Weights of a small GPT-style language model, trained from scratch on English Wikipedia.
Training: a variant of Muon for these matrices, 178M tokens.
MLP neurons of a small language model. Each row is named by its layer, matrix (up: input weights; down: output weights) and neuron, and shows model dimensions 96-223. Each number is 200 + 20 x the weight over its row's rms, rounded and kept within 0 to 999.
After each neuron's rows, "fires before" lists the tokens most often just after its 100 highest values on Wikipedia text that the model never trained on.

L5.up579,186,200,208,213,261,210,209,194,240,180,201,211,237,251,176,203,191,189,179,166,216,176,201,203,191,205,185,199,217,183,253,243,186,189,182,182,180,183,199,202,183,225,210,177,236,220,180,193,213,219,182,189,210,208,208,196,229,200,174,224,184,215,199,188,183,226,185,175,215,203,217,234,232,226,198,229,193,184,167,202,221,203,220,224,221,217,199,190,175,180,193,197,177,208,187,196,231,187,177,211,191,217,216,208,190,181,212,202,195,214,197,193,192,207,181,211,218,217,190,176,177,195,207,165,213,242,167,209
L5.down579,193,213,187,179,159,196,217,213,184,169,238,203,211,209,195,204,198,171,176,221,237,228,225,202,197,218,205,189,216,178,224,177,200,209,204,201,206,202,196,231,183,183,208,214,182,206,227,192,198,150,195,218,222,181,203,207,211,170,200,204,202,200,160,172,190,220,171,165,182,208,225,196,221,183,197,154,207,161,239,164,190,185,240,187,206,206,198,211,188,217,199,142,233,187,183,180,140,218,203,237,193,207,201,172,204,239,221,193,201,195,182,186,226,173,203,187,202,199,209,201,229,220,184,214,198,194,208,183
fires before: "m", "ce", "d", "ct", "c", "l"

L5.up345,211,241,177,201,217,192,223,193,203,198,185,211,161,215,212,207,198,169,203,226,185,174,201,198,218,205,245,195,219,182,222,183,203,207,240,196,196,237,222,212,232,207,207,184,201,178,231,193,210,170,212,197,205,271,170,186,220,224,226,184,203,221,195,172,170,184,191,163,182,201,193,227,181,208,212,204,224,223,189,184,207,231,178,185,198,229,205,196,236,197,220,185,210,196,155,209,228,221,200,192,176,205,207,167,181,212,172,199,190,191,205,202,168,256,180,171,207,181,219,181,236,223,205,188,192,194,197,202
L5.down345,186,196,204,192,198,201,213,199,206,184,180,190,165,202,209,185,228,201,215,241,219,210,192,185,181,194,178,217,196,183,205,164,187,195,218,165,224,184,207,201,203,185,178,197,167,240,182,170,213,216,217,252,201,214,198,177,221,182,220,204,174,213,210,178,183,192,204,215,191,202,199,199,233,204,205,209,218,172,209,185,175,214,204,196,206,186,197,184,210,223,186,216,177,184,188,194,233,235,214,216,210,209,201,218,183,227,215,200,197,170,211,135,206,201,201,180,183,184,230,186,167,187,182,186,213,190,188,186
fires before: "\n", "y", "-", "t", "s"

L5.up366,224,163,208,192,186,189,196,217,176,184,197,176,190,208,230,229,208,192,232,165,217,205,193,225,196,221,195,211,215,203,240,199,211,207,182,180,200,204,227,201,214,216,231,210,196,220,215,197,210,223,208,159,188,246,191,175,209,195,175,210,203,211,182,211,173,195,191,169,172,201,201,234,164,215,171,195,204,200,163,181,202,194,214,213,176,221,184,203,234,186,192,194,207,189,209,187,195,188,191,198,214,192,229,207,217,206,211,179,152,190,186,246,196,231,185,219,198,194,184,185,192,183,189,173,180,217,197,180
L5.down366,212,186,207,172,216,183,191,180,191,158,196,188,211,193,229,203,198,158,158,192,196,196,174,210,188,180,189,229,196,213,184,170,184,233,183,212,212,223,211,223,176,189,177,191,177,199,211,193,196,213,192,200,209,198,183,175,174,200,206,230,199,216,192,231,184,189,183,205,191,188,222,203,205,209,199,188,191,207,199,162,200,212,216,198,171,170,203,203,205,213,218,229,184,197,184,233,205,183,208,215,190,192,193,199,176,188,215,213,213,204,171,185,189,200,173,250,190,199,219,222,175,198,225,196,201,210,210,233
fires before: "t", "r", "d", "ic", "ce", "ical"

L5.up42,208,193,202,186,252,230,177,209,184,230,222,206,165,196,218,187,165,204,183,224,196,202,185,214,203,192,217,169,193,200,170,225,204,193,161,181,174,193,221,226,225,215,225,197,229,237,194,208,191,193,208,197,213,235,204,219,191,191,213,207,201,181,156,206,181,207,200,219,209,203,209,191,199,195,221,207,211,188,184,240,197,195,195,170,201,202,199,181,219,211,247,224,189,177,207,188,194,216,180,191,169,212,195,176,229,209,201,229,189,210,189,197,171,229,142,188,185,170,224,192,175,179,228,239,197,232,190,200
L5.down42,178,210,229,200,205,220,174,190,215,187,188,198,214,212,178,196,208,167,185,221,208,194,220,213,229,174,174,195,228,244,239,159,194,178,231,214,218,173,193,214,179,189,192,196,174,219,228,203,231,223,201,208,190,192,204,189,222,152,228,216,200,222,187,193,222,167,205,208,204,173,223,189,185,217,167,195,233,223,240,175,207,211,206,193,204,225,217,193,223,216,167,192,205,208,183,223,191,207,207,181,187,199,223,191,217,164,196,172,170,199,230,208,189,229,204,228,234,233,208,171,191,197,167,192,192,210,201,196
fires before: " ", ":", ","

L5.up575,199,222,201,175,191,192,158,209,205,160,201,187,198,176,181,196,198,203,174,168,184,193,236,157,189,177,178,193,181,224,177,186,197,204,217,197,216,208,218,190,204,220,213,223,208,211,202,170,200,234,219,205,202,204,218,193,176,224,225,170,239,181,226,194,192,206,199,177,215,202,204,206,196,194,180,208,247,211,192,145,206,182,209,205,238,172,183,182,231,184,191,196,203,215,188,209,203,242,211,173,214,222,201,213,175,200,208,162,187,169,204,173,185,166,200,152,168,170,241,234,194,206,203,216,183,238,205,223
L5.down575,217,211,186,205,223,192,163,163,211,212,172,181,193,184,179,193,180,165,218,202,207,207,251,175,204,234,197,219,190,155,195,181,202,198,205,224,199,176,187,232,201,211,156,207,200,233,170,227,210,201,186,175,187,210,180,150,242,220,216,231,213,217,205,213,215,215,194,199,230,205,186,177,203,184,231,170,207,193,175,209,210,214,213,207,218,175,186,200,197,201,190,193,197,177,203,200,199,188,184,238,173,182,219,198,160,221,201,194,200,184,224,199,196,173,181,214,193,201,235,210,178,191,178,188,168,226,185,213
fires before: " St", "all", "ish", "ith", "et"

L5.up321,199,217,184,159,229,168,198,216,186,244,179,207,203,195,196,161,172,233,224,196,212,217,196,200,202,176,200,205,232,184,192,245,211,227,198,230,179,180,168,224,202,208,189,211,241,213,241,188,185,220,230,175,221,209,217,223,182,198,191,190,209,210,205,217,203,157,223,214,170,158,183,181,211,220,190,180,198,216,219,188,199,182,202,235,208,172,213,187,199,181,177,194,165,188,238,219,211,216,221,199,198,179,180,210,203,215,196,222,200,191,207,203,228,176,201,206,209,179,212,217,217,220,207,204,180,192,204,178
L5.down321,222,203,219,158,194,212,213,181,202,173,191,198,241,197,161,240,213,188,222,174,203,217,172,177,185,184,205,187,214,203,151,193,190,224,219,203,215,258,218,214,199,170,186,213,187,192,196,201,198,204,235,188,171,233,238,184,190,180,184,199,173,245,181,215,168,202,183,204,214,208,190,203,212,188,211,205,188,212,192,201,202,235,197,212,258,229,203,220,182,199,203,217,196,200,188,205,170,206,213,251,179,186,187,189,182,202,222,196,191,191,210,220,204,203,165,187,226,204,219,175,185,189,207,183,195,219,200,181
fires before: "ed", "ing", "he", "es", "id"

L5.up352,186,205,210,188,223,183,217,202,184,213,225,181,195,215,176,195,204,188,198,181,213,170,205,170,223,226,193,193,187,180,212,168,202,195,210,202,232,214,220,228,209,217,216,174,192,190,223,229,205,172,215,162,178,191,183,169,208,209,183,184,186,178,221,179,187,193,210,187,142,203,187,184,179,213,200,179,198,192,213,207,182,170,186,219,177,221,158,203,203,170,202,157,173,197,182,240,228,232,208,200,208,205,219,214,195,193,169,184,222,221,215,181,193,169,188,156,168,239,199,167,205,214,243,182,218,208,220,201
L5.down352,231,221,220,203,280,195,193,211,188,180,208,185,191,188,176,220,215,226,186,175,190,205,197,202,212,178,194,227,240,224,224,206,210,156,191,173,265,159,180,190,215,211,190,185,203,197,195,236,209,218,202,214,197,199,218,210,231,194,207,200,186,186,231,209,211,182,239,180,189,153,211,217,180,207,181,223,188,176,198,201,197,227,178,175,188,217,192,165,151,184,213,235,167,199,238,186,191,193,175,175,206,199,184,206,212,182,183,214,191,206,160,184,208,200,229,186,203,243,200,241,225,190,165,208,182,193,196,163
fires before: " ", "s", "\n"

L5.up120,186,213,220,181,193,199,216,153,193,210,205,189,182,179,186,174,207,213,174,227,232,208,196,220,190,207,193,189,195,180,220,219,202,157,198,196,203,237,229,195,190,200,210,176,189,225,232,210,218,198,174,186,190,203,210,181,231,157,194,225,213,183,242,210,220,190,218,179,182,214,216,198,177,222,203,201,193,190,165,194,183,180,188,228,185,213,169,231,225,206,238,207,203,178,215,206,195,139,208,205,202,219,201,177,199,192,228,167,193,213,190,211,191,191,208,186,185,165,201,221,197,186,216,218,155,184,189,229
L5.down120,204,193,200,210,199,188,200,208,192,215,230,216,211,194,201,183,205,195,240,193,192,237,185,200,199,230,210,168,206,220,198,213,196,187,195,207,212,206,193,183,198,195,229,171,184,207,182,186,202,234,203,177,228,182,178,191,204,226,214,216,196,182,187,215,167,204,182,198,247,159,178,197,206,176,210,189,177,193,217,211,170,192,209,211,198,213,216,220,208,177,147,203,185,227,243,180,164,247,168,196,239,203,182,222,216,212,194,220,187,215,176,165,161,182,196,233,182,220,203,203,161,205,203,205,200,202,170,205
fires before: "ic", "al", "d", "p", "g", ":"

L5.up28,228,198,178,225,238,150,222,219,206,199,205,200,173,197,227,186,216,214,203,200,199,176,177,227,205,215,188,178,215,191,169,205,216,196,184,184,188,204,187,209,234,208,195,172,237,214,195,216,206,229,195,192,203,202,189,209,213,217,207,173,206,221,195,194,200,208,237,172,191,206,183,202,174,179,180,202,189,210,160,213,173,189,188,196,231,199,209,199,251,154,218,194,218,214,197,215,204,202,176,223,184,243,159,154,176,206,163,199,192,193,226,197,190,198,210,217,232,215,235,194,147,179,212,205,199,199,182,186
L5.down28,207,205,194,203,214,218,183,197,207,195,186,174,228,177,184,258,184,211,209,207,226,157,184,198,204,187,199,196,234,214,208,187,171,179,208,214,193,173,166,230,235,236,197,191,194,199,179,174,214,202,191,228,208,165,215,223,204,203,158,177,174,211,165,192,179,204,207,204,208,191,219,195,192,182,180,215,216,228,178,209,212,183,187,202,166,182,226,202,216,200,217,211,187,243,205,190,223,194,195,233,199,208,194,186,182,212,221,196,169,170,203,204,197,232,189,246,193,213,208,166,227,182,172,192,164,222,222,204
fires before: " ", "ary", "u", "e", "ly"

L5.up237,204,183,205,222,208,182,242,178,184,185,234,197,192,193,226,195,180,190,217,189,179,198,184,231,221,208,224,192,232,218,209,204,203,171,193,180,183,199,209,203,172,207,206,182,170,192,218,242,200,194,208,209,222,184,154,175,202,194,178,159,212,224,214,223,161,211,198,213,221,198,179,167,198,208,181,201,213,224,212,213,225,207,183,187,168,218,215,194,198,174,186,217,207,169,154,211,217,233,169,189,168,179,167,229,199,219,220,210,195,188,213,215,186,178,221,181,191,214,210,206,192,189,246,221,195,199,217,229
L5.down237,213,178,193,184,226,217,179,223,192,224,176,160,178,180,177,183,196,252,219,160,183,172,202,187,210,214,191,184,250,180,166,201,219,187,171,190,241,214,208,180,244,222,199,211,207,240,211,241,200,206,200,212,223,192,206,215,203,226,207,189,189,144,171,196,205,197,198,205,183,189,211,224,218,188,183,182,172,216,180,238,191,176,215,191,200,197,179,209,190,205,199,226,209,160,200,177,198,217,193,200,197,215,197,221,166,231,195,235,182,212,213,200,199,260,210,220,240,187,194,187,245,220,192,189,214,211,237,210
fires before: " ", "t", "ul"

L5.up519,172,187,189,195,216,178,209,238,187,198,164,205,211,196,193,220,180,246,155,178,202,198,183,175,175,218,190,213,180,226,213,179,198,185,179,207,187,213,236,176,173,212,196,189,212,178,190,211,205,231,185,228,237,220,167,173,180,230,173,205,220,180,184,195,198,216,203,199,200,216,209,202,214,211,193,194,203,208,189,177,226,177,218,222,192,203,195,219,230,196,204,175,231,222,253,207,193,169,225,156,205,142,184,164,208,215,210,173,203,190,185,232,192,238,190,187,204,206,170,177,224,191,231,193,234,209,202,188
L5.down519,205,160,158,198,180,218,168,228,189,170,172,214,214,250,221,208,201,201,211,238,182,189,190,194,199,199,201,210,216,201,206,218,158,224,185,232,219,228,192,178,143,192,178,247,185,198,215,178,227,208,205,170,216,214,220,203,200,203,211,214,182,196,192,211,210,193,223,179,194,184,185,219,178,194,221,189,257,223,222,220,220,177,175,187,194,215,211,221,223,176,256,208,190,182,201,168,238,189,207,192,182,173,227,224,194,195,210,207,215,200,211,202,204,229,202,235,172,195,218,201,189,184,225,196,213,183,175,205
fires before: "ing", "ig", "t", "c", "ated"

L5.up363,203,209,173,181,206,186,231,207,187,181,184,183,186,179,207,177,196,213,196,219,210,237,194,207,173,174,188,224,192,185,203,218,222,238,212,229,175,182,220,235,222,212,210,207,197,196,240,177,208,219,180,192,196,209,220,189,188,189,199,206,223,196,197,177,194,175,147,210,189,189,219,189,192,236,181,202,183,217,213,164,181,179,179,212,213,189,210,182,214,246,224,200,184,160,211,190,197,190,235,215,218,217,184,196,199,183,199,213,210,155,184,169,206,211,177,193,189,198,182,237,224,194,228,177,191,207,193,219
L5.down363,183,232,199,196,191,192,211,193,190,210,194,212,171,185,214,201,197,185,183,189,165,185,199,221,221,193,222,183,184,226,153,223,224,220,165,193,206,187,183,194,195,190,226,184,200,212,190,207,197,214,163,207,214,202,196,212,179,199,209,203,226,218,220,196,204,166,216,234,193,206,204,166,191,214,204,204,171,195,200,175,177,217,180,194,218,215,226,238,193,219,177,199,188,193,207,181,191,193,176,188,207,183,198,210,208,172,207,184,185,249,214,190,226,244,172,180,197,188,209,215,211,154,187,222,203,209,221,179
fires before: "ion", "ed", "ity", "ive", "es", "i"